python train.py --n_layer=10 --head_dim=32 --vocab_size=2048 --norm="layernorm" --rope_base=500000.0 --qk_norm=false --bias="all" --init_std_qkv=0.0318 --init_std_o=0.00711 --optimizer="cautious_adamw" --warmup_steps=298 --decay_shape="cos" --doc_mask=false
MLP neurons of a small language model. Each row is named by its layer, matrix (up: input weights) and neuron, and shows model dimensions 64-127. Each number is 200 + 40 x the weight over its row's rms, rounded and kept within 0 to 999.
After each neuron's rows, "fires on" lists the tokens most often at its 100 highest values on Wikipedia text that the model never trained on. A number after a token or word is its count.

L4.up568,178,172,230,202,225,166,181,178,202,228,171,232,241,189,222,224,200,283,166,147,169,199,193,163,155,231,269,248,185,181,138,235,166,177,190,253,203,120,189,231,213,204,223,239,233,193,172,186,136,213,238,154,176,193,180,174,178,169,157,222,167,170,246,300
fires on: "," 84, ")," 6, "t" 4

L3.up1385,220,202,154,185,132,207,201,160,255,209,187,196,163,161,241,200,178,247,220,141,210,216,254,138,163,225,151,148,137,222,232,156,157,246,185,203,215,210,288,223,205,175,195,221,159,224,154,216,176,232,204,213,187,128,190,237,174,145,224,252,214,175,182,154
fires on: " World" 32, " design" 20, "cess" 7, "o" 6, "ement" 5, "line" 4

L3.up474,176,256,219,187,203,167,213,139,206,258,223,211,223,247,211,189,199,223,112,208,202,235,193,160,196,266,206,200,211,181,271,230,239,157,147,155,192,200,198,292,191,259,168,136,159,220,206,176,202,137,216,165,185,267,216,146,181,257,218,151,171,172,281,201
fires on: "ies" 23, "ase" 13, "ms" 7, "ance" 6, "iz" 6

L7.up1491,241,206,163,213,145,187,185,198,217,243,109,178,193,196,100,179,154,144,247,162,213,228,200,159,242,246,128,171,215,250,207,202,247,211,117,207,219,163,237,150,222,222,216,209,173,214,138,109,211,219,179,178,240,205,193,154,192,290,140,200,170,242,235,213
fires on: " b" 27, "ess" 7, "ight" 6, " un" 6, " his" 4

L4.up668,202,85,289,204,250,263,176,174,217,159,261,274,163,176,131,204,179,116,113,159,210,234,207,220,189,206,159,174,201,183,262,156,154,222,220,161,211,175,291,262,145,166,197,222,167,270,241,132,212,220,120,226,166,178,207,119,180,200,228,202,211,232,156,213
fires on: "i" 18, "st" 11, " /" 9, "," 8, "t" 7, "al" 6

L7.up613,231,222,200,172,177,203,171,242,154,201,179,188,205,231,209,185,144,228,171,179,163,226,211,193,189,182,229,192,268,244,231,175,201,239,161,223,232,172,234,194,170,202,194,197,209,221,243,189,216,128,230,233,127,249,241,231,239,247,163,176,226,193,258,250
fires on: " of" 24, "ay" 10, " on" 9, "ther" 7, " its" 6, "-" 5

L3.up64,163,208,162,199,197,214,204,220,193,217,153,163,180,196,168,190,184,172,247,167,147,201,204,151,258,196,164,169,157,238,264,160,236,200,190,205,215,137,184,94,145,189,195,105,129,195,171,155,201,251,146,236,145,141,212,191,202,210,180,141,229,249,248,167
fires on: "-" 52, "ess" 7, "ch" 5

L4.up1303,192,142,243,206,261,169,203,155,179,195,241,199,214,175,198,169,159,262,231,154,223,255,200,212,208,182,220,293,171,143,187,252,308,178,126,273,160,200,210,187,157,243,190,218,189,166,150,196,242,248,139,276,239,167,148,172,182,184,232,219,189,178,243,260
fires on: "if" 15, "f" 13, "et" 11, "t" 7, "p" 5, "g" 5

L4.up480,159,283,222,252,166,166,185,96,246,164,172,215,183,198,177,162,161,197,189,200,174,252,137,178,224,196,225,222,148,225,214,172,156,161,156,150,228,226,197,188,157,257,158,192,192,195,180,159,156,150,206,125,205,162,196,137,191,265,249,244,184,269,274,230
fires on: "an" 31, "1" 10, " " 10, " cons" 9, "ian" 7, " (" 5

L3.up1429,136,291,226,210,205,180,312,147,151,230,207,153,278,215,137,220,190,206,180,197,168,247,162,159,220,191,197,222,245,190,301,185,206,179,136,250,246,270,207,134,147,181,161,197,155,196,151,234,138,184,177,180,166,159,229,132,166,280,144,136,164,233,242,192
fires on: "-" 25, " in" 22, " a" 20, "–" 17, " (" 5, " " 5

L4.up828,202,235,251,259,264,217,279,168,219,176,258,198,172,197,148,197,98,234,226,302,205,217,268,209,217,228,192,194,220,238,161,164,155,262,152,257,247,188,182,191,175,188,233,140,252,225,135,238,190,192,119,186,160,191,232,202,240,320,140,171,217,138,177,244
fires on: " also" 26, "ome" 10, "p" 10, "ing" 10, "ed" 9, "ist" 7

L7.up1350,203,237,166,162,218,237,235,205,149,184,234,219,197,127,179,219,157,278,156,227,203,166,173,145,170,147,162,235,164,243,214,183,155,231,130,134,207,229,300,270,210,189,197,235,233,156,197,188,113,108,160,183,178,216,207,204,255,189,216,225,200,234,252,158
fires on: "l" 22, "r" 9, "im" 9, "ol" 7, "u" 7, "ro" 6

L3.up538,100,207,242,243,197,111,299,178,219,265,217,188,216,159,179,173,196,202,207,174,170,170,213,117,208,147,139,182,208,205,242,214,216,238,127,152,235,258,215,158,254,249,111,182,165,193,240,183,150,99,251,148,111,185,201,187,202,215,233,186,202,295,233,229
fires on: " (" 28, "s" 21, "ed" 9, "ts" 8, "," 4, " the" 4

L4.up776,170,245,244,149,203,234,264,179,182,208,148,131,160,258,212,222,201,127,190,273,208,194,179,205,108,245,170,212,220,234,288,222,177,169,228,170,144,188,261,222,144,287,299,210,180,195,215,185,157,229,162,166,170,261,130,179,166,202,265,121,213,225,117,218
fires on: "th" 27, "l" 8, " north" 8, "-" 7, "id" 6

L7.up502,152,196,269,191,181,209,140,215,182,187,243,236,173,113,164,188,134,130,125,220,189,184,170,258,124,220,182,234,180,299,219,212,266,154,193,157,235,232,216,144,258,165,276,166,131,213,245,161,211,124,159,220,130,140,192,230,245,180,267,140,181,226,226,243
fires on: "\n" 26, "ens" 15, "ank" 11, "ec" 5, "ac" 5, "ag" 5

L4.up764,215,213,283,170,176,253,142,203,178,218,188,260,148,171,167,230,185,283,184,280,197,171,131,169,151,174,192,191,128,221,262,191,248,234,178,186,165,184,159,195,207,116,214,164,188,199,150,192,177,144,192,239,143,187,207,210,227,224,228,167,213,157,133,128
fires on: "-" 45, "r" 18, " +" 10, "ver" 7, "b" 6

L7.up1146,185,158,243,253,241,177,219,269,144,200,204,126,236,239,173,162,254,207,164,161,139,161,196,172,193,152,192,214,190,228,245,128,302,214,174,186,146,201,227,154,239,222,215,236,194,176,194,163,149,138,169,141,246,257,154,148,168,240,276,85,181,175,261,291
fires on: " and" 22, " as" 17, "," 13, " As" 5

L7.up1253,152,160,217,156,174,198,211,195,125,199,121,260,143,224,175,231,192,179,206,174,150,225,205,175,173,191,173,264,186,247,253,213,179,202,215,223,205,132,143,237,196,216,264,228,177,189,151,160,270,212,206,134,212,234,201,215,163,186,215,228,125,226,200,156
fires on: "\n" 31, "-" 13, "h" 11, "ro" 8, "o" 7

L3.up95,207,251,243,221,133,179,190,248,265,312,190,83,215,203,258,176,172,200,256,181,236,178,216,134,222,185,211,145,213,262,217,159,198,265,190,225,227,172,192,142,131,223,236,217,114,211,278,174,246,154,149,117,186,116,267,142,204,258,256,128,239,293,213,215
fires on: "ce" 22, "ants" 11, "-" 8, "ration" 7, "a" 6

L7.up245,163,211,213,234,216,181,238,212,168,288,191,215,194,194,162,204,116,202,201,161,183,214,179,96,222,161,235,229,224,235,188,187,276,116,176,308,196,252,151,201,209,185,205,186,239,175,157,212,183,187,222,181,223,199,193,240,116,221,189,187,252,110,165,163
fires on: "et" 19, "ig" 8, "m" 7, "our" 7, "un" 6, " it" 5

L4.up309,129,235,220,208,213,239,227,209,168,151,164,211,191,147,201,184,205,201,212,163,187,167,207,144,186,214,167,204,194,187,217,143,270,182,179,156,201,262,311,182,245,113,188,171,163,142,138,238,185,245,204,206,248,169,292,232,182,230,184,226,232,198,165,166
fires on: "u" 41, "i" 10, "iv" 8, "ut" 7, "o" 7, "ound" 7

L3.up930,220,205,217,243,156,204,178,214,224,189,142,238,175,231,182,235,240,235,283,189,212,212,155,193,230,202,275,138,227,241,210,243,238,203,177,149,163,234,155,204,152,268,178,184,197,155,265,207,216,228,127,206,281,194,276,221,205,213,188,168,224,200,156,196
fires on: "ing" 25, "ink" 12, "iving" 11, "af" 8, "oot" 6

L3.up1208,92,165,173,139,127,155,163,182,170,271,136,208,272,192,177,206,191,175,252,133,179,209,284,158,154,221,213,140,257,253,200,146,236,186,171,138,169,209,227,153,209,149,172,211,179,215,221,238,284,202,140,210,155,244,180,199,201,210,261,148,247,168,175,234
fires on: "T" 26, "." 13, " t" 9, "L" 6, " by" 6

L4.up100,163,249,146,150,223,193,238,203,214,184,232,234,307,113,236,199,88,260,147,216,186,198,238,226,153,162,197,194,193,242,278,215,166,137,195,234,203,160,201,172,217,190,161,162,172,212,136,193,283,156,154,223,250,205,202,271,156,189,196,190,223,177,235,140
fires on: " " 87, "-" 11

L4.up784,72,223,224,207,303,236,229,245,180,156,124,149,183,238,238,232,141,217,162,238,197,210,248,180,149,253,141,233,244,207,226,144,161,207,173,267,213,306,206,226,372,172,237,252,155,164,164,192,234,243,175,231,178,183,200,229,171,184,139,196,196,193,197,189
fires on: "i" 30, "," 30, "u" 14, " –" 8, "f" 6, "ing" 5

L3.up606,131,232,131,204,213,199,239,160,175,216,183,205,145,270,182,220,212,155,185,203,187,175,272,165,137,239,202,217,245,202,197,232,214,206,214,257,184,318,163,112,166,274,209,176,200,233,163,114,168,177,89,187,203,223,145,201,196,259,239,187,180,239,259,185
fires on: "," 69, "." 24

L3.up939,231,186,264,181,220,168,191,119,240,241,185,187,243,217,175,156,208,250,160,304,226,250,295,211,155,190,189,247,153,202,215,188,200,231,148,207,171,122,221,238,231,150,242,194,185,233,173,257,147,154,123,150,215,253,191,226,190,219,229,194,219,126,176,355
fires on: " of" 33, "our" 17, "land" 7, "ing" 6

L3.up896,198,211,257,221,226,167,224,227,213,198,145,154,186,131,207,197,212,216,193,189,185,160,136,136,181,87,165,186,213,197,209,162,116,188,166,183,253,159,206,229,243,162,240,183,164,206,201,203,164,251,198,201,165,258,159,145,267,195,234,190,243,264,162,146
fires on: " and" 44, ";" 27, "," 13, " (" 11

L4.up1370,221,163,216,184,290,143,221,253,205,317,193,171,239,196,165,189,216,230,242,181,209,143,203,224,190,219,267,247,297,256,254,241,239,188,190,266,175,231,280,196,191,210,162,227,205,213,97,217,203,211,282,253,237,211,249,291,176,196,179,172,211,170,201,165
fires on: "an" 67, "ar" 8, "m" 5, "am" 4, "om" 4

L7.up1503,248,187,224,207,205,153,160,241,210,221,166,164,194,207,153,255,212,164,159,150,183,104,242,219,174,217,183,298,211,173,139,146,305,190,227,163,177,223,125,156,230,191,219,260,182,211,246,237,194,229,78,281,195,226,254,229,189,245,182,197,220,231,168,232
fires on: "arried" 11, " received" 10, "ivers" 8, "ep" 8, "es" 7, " with" 7

L3.up916,189,275,143,161,283,227,215,227,233,202,177,209,138,184,174,173,206,141,143,163,231,208,212,209,197,222,158,153,244,202,234,250,229,179,105,191,149,199,178,181,100,216,235,143,237,206,183,151,162,174,196,177,162,238,109,196,228,283,203,205,197,194,260,284
fires on: "ing" 31, "ed" 30, "," 12, " S" 6, "1" 5

L3.up1194,91,244,270,213,175,171,226,133,208,203,196,171,138,295,176,220,161,197,197,168,162,211,241,196,178,200,263,189,229,205,218,218,269,233,93,182,183,156,165,186,136,225,218,190,198,200,212,201,210,185,131,235,226,243,229,198,240,214,186,139,233,193,241,209
fires on: " to" 45, " /" 16, " with" 14, " and" 5, " while" 4, "y" 4

L3.up616,184,222,221,254,141,300,219,235,159,172,176,225,189,191,186,238,193,207,123,137,255,184,238,223,192,146,175,125,179,186,234,177,185,129,158,211,184,240,269,216,129,179,243,218,247,269,193,137,209,229,197,163,181,156,225,170,201,225,230,220,171,173,203,204
fires on: "om" 39, " inv" 19, " att" 13, " det" 11

L3.up6,180,249,198,184,204,116,218,176,154,193,147,112,231,184,207,216,140,234,206,223,211,189,140,160,254,211,199,156,196,263,214,213,244,208,226,257,172,125,197,134,167,223,188,170,171,214,221,128,186,174,147,88,111,159,196,153,258,197,258,126,158,169,214,139
fires on: "-" 71, "ce" 8, "ay" 8

L7.up1429,160,243,211,103,204,212,179,162,194,220,255,210,175,223,215,236,146,227,232,182,251,198,179,219,216,192,238,177,207,243,209,241,259,158,264,200,255,257,241,192,292,204,230,122,228,251,219,155,198,119,182,230,203,265,214,210,252,134,259,246,180,195,149,203
fires on: " |" 54, ";" 12, "ens" 4

L4.up1097,217,202,189,216,110,155,142,227,175,209,115,164,189,163,199,169,172,136,134,209,187,210,155,179,198,200,221,151,261,221,227,196,155,167,237,170,226,221,203,188,244,199,164,174,141,179,188,242,257,137,236,168,143,296,234,207,221,213,254,60,180,192,231,302
fires on: "s" 41, "." 20, "L" 15, "7" 4

L4.up1258,193,212,182,161,175,171,319,204,196,241,172,202,240,145,224,158,185,197,254,149,177,208,252,126,152,277,261,227,184,229,214,173,265,234,162,245,206,156,223,159,300,146,231,250,136,141,53,173,152,228,168,228,252,219,251,286,221,196,246,165,229,197,187,212
fires on: "s" 30, "m" 21, "t" 9, "k" 6, "om" 5

L3.up192,115,215,125,167,140,177,171,257,128,186,186,305,185,200,198,238,255,135,209,149,211,200,172,186,234,217,251,184,167,192,260,201,227,231,185,164,191,210,195,203,219,205,183,152,212,232,155,173,218,184,225,271,267,220,228,310,277,178,291,176,235,138,164,195
fires on: " |" 31, " ." 14, " (" 8, " " 8, "3" 7, "T" 5

L3.up320,130,216,206,234,191,126,183,86,199,224,217,196,140,202,196,196,238,113,154,136,257,175,193,242,145,200,189,182,246,162,210,224,317,221,167,197,200,339,281,201,166,234,264,201,215,201,195,149,242,152,223,174,232,198,226,220,194,228,196,191,191,207,330,309
fires on: "," 61, "2" 20, "1" 19

L3.up1223,135,221,175,232,250,222,218,257,174,162,226,145,326,132,193,159,181,274,117,238,199,195,215,181,204,194,137,263,171,197,224,203,147,163,226,214,219,142,216,236,170,201,211,224,88,243,180,170,166,184,255,169,274,230,244,144,207,211,150,169,231,138,166,192
fires on: "," 88, ")," 7, "\"" 5

L3.up65,200,286,212,203,232,184,171,181,219,162,130,135,195,159,236,192,202,238,151,251,162,172,269,183,226,228,169,245,245,188,176,179,185,158,162,241,207,256,277,155,229,164,196,197,170,228,231,178,184,203,204,164,213,294,234,129,214,212,256,120,172,198,190,159
fires on: "1" 42, "." 15, ")" 6, " and" 5, "," 4

L4.up289,226,205,243,184,204,205,248,239,198,176,159,201,160,284,221,226,151,211,234,280,198,249,243,183,223,198,214,180,91,288,207,144,253,206,239,197,255,164,147,180,197,198,157,133,133,226,226,154,233,103,153,165,220,183,194,263,215,220,171,111,215,283,205,203
fires on: "0" 23, "ly" 13, "ed" 11, "ver" 5, "ely" 5, "lected" 5

L3.up477,227,271,177,189,194,189,194,179,243,189,227,244,213,179,205,221,151,224,225,250,268,209,221,199,191,163,172,140,136,216,271,135,217,226,199,274,149,205,183,175,186,209,206,164,166,176,202,151,271,208,189,135,198,185,219,213,161,225,179,117,147,152,159,138
fires on: " " 69, "-" 23

L4.up572,189,232,186,245,193,196,172,296,178,202,138,246,140,194,242,162,164,134,184,227,229,166,245,208,256,202,190,230,248,204,163,242,228,184,197,250,186,260,211,212,253,221,184,230,214,157,109,222,186,117,226,211,204,182,241,185,173,109,240,143,258,164,178,252
fires on: "i" 18, "," 18, ")" 17, "ul" 8, "er" 6, "st" 5

L3.up969,213,139,241,221,179,194,274,145,187,253,160,155,222,155,191,190,222,251,150,162,234,208,214,232,168,157,220,227,197,203,222,189,181,181,157,78,195,227,266,253,229,153,206,202,190,215,216,218,191,210,251,233,114,148,208,165,185,288,185,266,140,269,228,202
fires on: "it" 17, "I" 12, "est" 12, " Japan" 8, "X" 7, " Nor" 5

L7.up854,211,210,194,249,253,190,226,162,217,242,194,176,244,224,176,186,200,231,173,159,218,183,213,192,177,179,205,209,227,192,231,176,213,216,172,194,142,232,148,197,184,243,196,149,184,201,202,195,178,172,185,170,188,200,131,257,270,211,245,150,150,229,148,218
fires on: " W" 22, " N" 17, " D" 6, " Al" 6, " " 6, " r" 5

L7.up683,248,218,180,283,155,217,211,228,218,218,194,223,149,174,183,238,166,174,240,245,268,216,230,164,241,167,127,216,182,149,175,152,238,119,250,187,147,242,101,171,261,136,199,207,163,182,236,172,206,149,180,177,201,205,186,164,171,189,180,170,105,222,171,164
fires on: " " 41, "en" 8, " a" 6, "3" 5, "hen" 4, "6" 4

L4.up891,150,179,219,196,237,143,208,184,179,173,201,214,239,154,260,243,242,214,147,151,222,175,139,183,215,181,211,261,211,228,158,216,241,191,177,207,155,218,217,171,158,164,253,233,202,241,230,246,175,243,243,228,182,178,148,131,149,207,213,189,118,165,217,226
fires on: "t" 25, "==" 14, "er" 13, "." 11, "p" 6, "v" 6

L4.up1438,219,181,141,170,259,228,227,299,189,196,98,216,226,187,185,244,183,215,189,143,214,171,162,160,216,70,182,254,181,179,226,157,180,229,137,243,206,231,206,254,306,148,235,196,171,222,245,177,176,195,242,221,186,289,182,166,195,123,228,216,173,176,90,130
fires on: " =" 23, " in" 16, ")," 9, "," 8, " (" 7, " s" 4

L7.up96,95,185,224,129,206,172,204,249,240,214,100,187,165,200,233,205,237,200,177,249,244,61,174,175,217,112,158,291,152,197,207,178,213,159,232,197,220,253,298,228,213,193,175,165,138,215,184,147,255,183,241,189,230,276,174,213,179,252,215,126,147,265,149,217
fires on: " " 30, "hern" 9, "ard" 6, " four" 5, "is" 5

L4.up1360,209,284,256,281,191,251,250,168,224,189,244,201,171,173,238,169,234,276,215,230,166,244,228,284,207,212,147,185,167,258,143,198,198,180,114,230,229,155,211,122,195,167,181,135,227,177,203,137,220,204,206,250,163,173,175,124,150,310,139,187,151,252,216,232
fires on: "ing" 56, "p" 10, "m" 8, "et" 7

L3.up1077,150,265,102,201,252,140,239,201,179,209,221,201,180,220,234,210,179,187,170,168,153,196,194,161,213,185,171,277,230,215,136,190,144,188,183,242,206,333,208,155,182,240,203,204,160,215,204,178,143,224,92,190,193,163,157,185,223,267,198,219,206,239,233,152
fires on: "." 51, "," 28, "\n\n" 14, ";" 4

L3.up1422,216,190,226,248,144,154,293,170,253,251,131,208,148,188,178,170,204,160,152,190,154,180,234,183,165,169,212,126,208,196,160,139,235,187,166,133,117,247,175,111,137,244,158,213,147,195,204,212,173,157,165,190,154,176,176,169,163,202,196,190,160,291,259,219
fires on: "\n\n" 42, " (" 32, "," 22

L4.up819,158,177,168,203,188,261,183,196,166,173,199,217,182,161,164,232,189,221,137,232,234,256,159,184,129,182,194,183,145,247,236,202,230,205,235,159,170,252,182,216,243,141,215,216,229,276,270,255,118,193,187,189,231,269,182,187,233,237,153,180,148,198,284,191
fires on: "u" 22, "ro" 16, "as" 16, "us" 15, "i" 10, "el" 4

L4.up877,163,138,233,242,216,177,217,256,149,284,210,202,221,214,185,187,268,113,201,221,169,248,156,218,234,189,228,246,182,143,145,255,191,201,210,135,172,199,199,257,185,182,266,199,217,254,209,195,175,203,219,198,192,209,146,176,227,180,201,231,195,262,198,229
fires on: "," 80, "otes" 4, "arly" 4, " born" 4

L7.up1298,139,240,212,165,224,184,188,180,179,198,159,211,165,193,226,199,264,194,144,176,209,177,164,205,235,236,220,102,145,225,202,273,192,200,152,180,173,295,235,192,224,232,264,124,184,180,151,172,215,205,191,201,251,126,200,197,288,211,279,201,148,128,257,137
fires on: " |" 17, " f" 8, "]" 8, "f" 7, "-" 7, " (" 6

L7.up1474,189,229,199,210,215,230,235,150,200,195,195,211,224,187,191,209,181,111,229,136,166,221,182,168,243,166,197,183,220,208,228,224,190,214,209,203,191,176,280,145,195,190,168,220,142,235,237,177,214,235,154,169,175,159,230,158,213,211,199,107,176,220,114,175
fires on: "-" 29, " " 20, "st" 6

L7.up1419,174,274,259,193,222,174,193,144,187,237,161,131,165,206,228,229,121,229,217,161,291,263,282,242,205,260,208,186,233,161,213,214,216,288,260,175,204,261,263,184,272,219,197,112,196,240,221,232,193,150,236,214,148,204,174,222,253,215,221,87,219,199,123,186
fires on: " |" 28, " C" 9, "et" 8, "fer" 8, "t" 6

L4.up302,134,269,240,223,210,218,208,193,149,149,250,306,275,189,219,186,219,296,257,179,142,198,212,231,250,244,176,205,159,174,209,118,168,239,177,215,223,210,197,167,181,221,249,211,200,219,232,129,230,144,136,240,193,213,194,153,220,373,185,139,255,259,173,150
fires on: "ly" 27, "," 20, " |" 10, "ately" 6, "ely" 6

L3.up78,159,225,217,154,248,217,282,229,215,225,128,172,192,171,194,232,175,247,122,219,235,155,294,165,193,142,248,187,153,262,246,223,150,200,175,205,183,236,229,241,227,181,232,220,178,260,257,186,176,101,262,110,201,252,265,160,130,175,237,219,109,227,154,235
fires on: ")" 65, "-" 13, "\n" 7, "\n\n" 5, "ch" 4

L4.up475,152,175,168,135,156,199,138,65,221,216,256,231,119,227,218,162,101,225,261,182,217,179,178,146,217,241,249,239,137,223,224,206,231,199,165,155,213,231,234,190,252,156,215,187,276,202,225,243,195,97,190,189,166,156,212,194,184,212,189,190,157,238,168,148
fires on: "ed" 41, " |" 16, "y" 9, "s" 5, " career" 5, "ical" 5

L7.up150,217,189,166,201,194,179,267,228,195,268,169,184,188,200,227,208,180,163,188,191,230,128,189,136,174,141,177,250,234,256,231,147,189,230,180,222,126,198,205,180,119,206,233,231,195,174,185,232,175,146,164,178,205,223,168,232,190,238,218,180,193,193,156,192
fires on: "ing" 20, "-" 19, "l" 8, "un" 6, " K" 6

L4.up201,154,233,279,277,201,221,206,190,208,172,215,195,231,193,154,194,223,162,174,173,158,233,265,155,211,161,245,201,272,254,125,198,236,172,138,179,215,242,227,163,247,260,217,210,113,159,124,273,180,196,195,150,161,207,252,144,153,192,230,199,120,215,170,227
fires on: "s" 28, " of" 8, " for" 7, "2" 6, "C" 6

L4.up1316,167,215,222,288,195,206,157,170,215,241,125,242,197,206,216,215,216,268,237,136,165,172,193,202,190,161,165,140,177,156,193,122,222,173,158,193,203,107,180,173,229,147,214,206,242,162,140,163,171,161,170,191,174,193,199,148,236,190,187,231,191,206,237,269
fires on: "," 64, " as" 25, ";" 4, ")," 4

L3.up432,212,219,202,245,183,198,195,213,248,163,178,300,151,216,210,161,183,135,111,104,215,224,109,158,182,170,235,199,271,171,163,207,235,242,256,244,229,194,168,133,190,220,256,172,217,206,187,165,171,107,247,242,192,257,185,171,154,232,227,230,219,160,252,226
fires on: "side" 15, " album" 14, " as" 8, " became" 7, "ious" 7, "ed" 6

L4.up1423,209,185,261,216,154,147,175,179,169,236,162,157,157,209,153,231,291,193,196,302,224,161,210,136,191,183,195,166,166,276,187,250,168,251,200,277,166,204,220,208,179,264,184,220,182,236,242,132,183,221,160,117,199,196,157,159,199,218,190,197,193,161,197,185
fires on: "en" 28, "7" 8, "m" 7, "an" 6, "air" 5

L3.up967,151,165,181,206,217,205,131,132,221,235,201,220,260,193,165,208,198,198,188,139,161,243,187,196,167,208,96,301,186,162,166,185,308,232,145,208,235,188,218,216,174,166,236,199,215,234,167,193,148,218,122,144,226,230,204,215,167,236,218,146,152,151,227,304
fires on: " a" 37, "," 33, " •" 11, " the" 5, " is" 4

L7.up970,179,220,257,155,198,224,179,219,181,202,118,236,235,196,237,241,153,222,151,188,147,148,216,195,170,167,221,192,157,208,189,242,262,250,179,191,157,195,276,126,216,169,171,196,130,168,146,180,248,127,198,172,171,251,166,219,206,122,179,113,136,119,222,150
fires on: "-" 21, "at" 10, "g" 9, "r" 9, " B" 7, "ene" 4

L3.up1143,230,255,184,247,167,177,283,238,244,171,159,172,161,285,236,251,189,256,207,263,182,226,281,209,140,243,180,222,227,191,238,172,166,144,179,195,168,312,193,164,155,207,208,189,154,203,187,129,234,186,177,181,172,210,109,137,203,254,173,107,217,182,206,169
fires on: "ough" 23, ")," 20, ")" 8, ";" 7, ")." 7, "ie" 6

L3.up457,196,252,230,282,132,174,191,266,236,200,120,236,163,249,137,170,231,206,118,218,173,153,189,219,145,216,263,225,248,235,210,158,299,218,166,203,170,145,193,304,134,192,173,194,218,202,227,128,190,203,163,197,266,229,144,188,215,194,224,88,218,167,260,278
fires on: " by" 59, " /" 14, " and" 13, " within" 5, " as" 4, " against" 4

L4.up481,237,225,204,235,218,153,153,179,231,174,166,163,264,182,204,224,151,205,185,309,212,243,261,229,169,153,231,228,316,195,185,147,223,155,240,141,217,196,160,239,214,211,158,175,160,214,205,211,205,193,203,158,152,249,162,117,212,281,217,197,243,152,166,160
fires on: "ud" 10, " For" 9, "p" 8, "j" 8, "aw" 8, "ant" 7

L7.up1099,157,307,240,202,216,229,173,144,152,176,152,131,155,207,179,208,191,133,213,187,272,189,245,219,242,172,186,249,219,164,204,167,275,246,96,226,216,239,206,187,189,176,175,290,214,199,180,238,217,204,159,246,167,142,248,156,223,151,267,220,231,229,201,243
fires on: ")" 27, "," 27, "1" 9, "." 6, "O" 4, "T" 4

L3.up1227,242,255,180,159,154,248,204,212,199,205,171,216,211,154,215,220,180,256,143,93,227,146,150,151,195,241,126,220,231,225,184,200,250,145,251,281,136,202,251,245,193,193,222,171,154,176,289,228,229,210,241,92,215,210,245,196,176,230,119,126,173,221,242,186
fires on: " mod" 25, " death" 14, "011" 11, " Con" 8, "earch" 7, "illion" 5

L4.up214,139,208,263,131,188,276,217,218,178,220,160,110,152,219,226,233,186,130,215,257,219,146,176,173,230,150,211,246,248,170,197,181,206,233,271,124,166,226,205,207,224,185,254,205,134,206,172,173,148,147,165,138,163,222,200,215,302,165,221,123,226,259,230,155
fires on: "er" 34, " qu" 10, "is" 8, "ant" 8, "ult" 6, " t" 6

L7.up1360,164,201,214,240,189,222,241,191,161,219,149,146,119,172,207,291,185,253,215,259,166,146,157,197,167,99,200,223,137,247,289,180,181,193,219,194,197,192,166,199,164,241,193,239,199,238,181,201,254,148,234,219,196,213,192,203,201,187,237,252,185,121,204,143
fires on: "o" 26, "-" 20, "u" 6, " child" 6, "ter" 4

L7.up92,117,207,201,210,239,165,216,149,181,254,226,233,212,242,192,158,177,154,223,152,156,260,260,190,208,180,216,202,243,205,263,186,153,225,195,228,240,222,120,164,168,218,218,248,181,214,237,162,254,214,154,155,176,192,272,200,291,214,268,225,226,150,220,243
fires on: "o" 22, "c" 10, "C" 10, " Br" 8, " Le" 6

L3.up849,209,246,219,213,203,290,155,184,277,199,179,123,203,158,211,172,183,301,84,246,187,214,158,131,188,202,74,207,213,216,185,259,166,148,228,225,263,167,244,278,202,190,141,252,180,258,174,152,145,212,206,123,159,202,215,112,202,224,227,216,163,222,152,223
fires on: ")," 27, " and" 18, "," 17, "1" 6, " -" 5, "8" 5

L3.up1401,144,251,159,210,140,133,251,190,181,189,197,251,97,211,271,176,220,184,216,192,219,244,276,194,151,181,167,235,219,271,213,116,175,159,243,198,170,257,142,112,180,193,218,180,67,203,252,202,220,212,109,188,211,182,195,228,237,235,239,163,236,226,240,175
fires on: " " 81, ")." 7, "." 4

L3.up13,208,247,233,164,222,181,160,183,250,183,211,152,181,197,235,172,135,233,274,221,248,166,203,210,188,186,234,157,199,272,214,201,242,173,210,223,226,170,188,243,225,200,210,229,142,213,151,141,292,169,131,195,233,145,182,200,239,251,177,174,159,221,199,222
fires on: "-" 30, " she" 20, "ist" 10, "r" 7, "per" 6, "ated" 5

L3.up868,143,211,209,208,228,256,184,157,128,177,173,186,240,172,158,184,220,179,156,246,175,189,263,153,167,155,158,222,195,203,204,223,165,213,136,181,190,239,254,305,224,186,254,188,200,198,161,258,201,189,212,232,240,240,264,198,216,153,263,220,120,236,224,164
fires on: ")" 24, " (" 22, "\n\n" 16, "," 9, "5" 7, "7" 6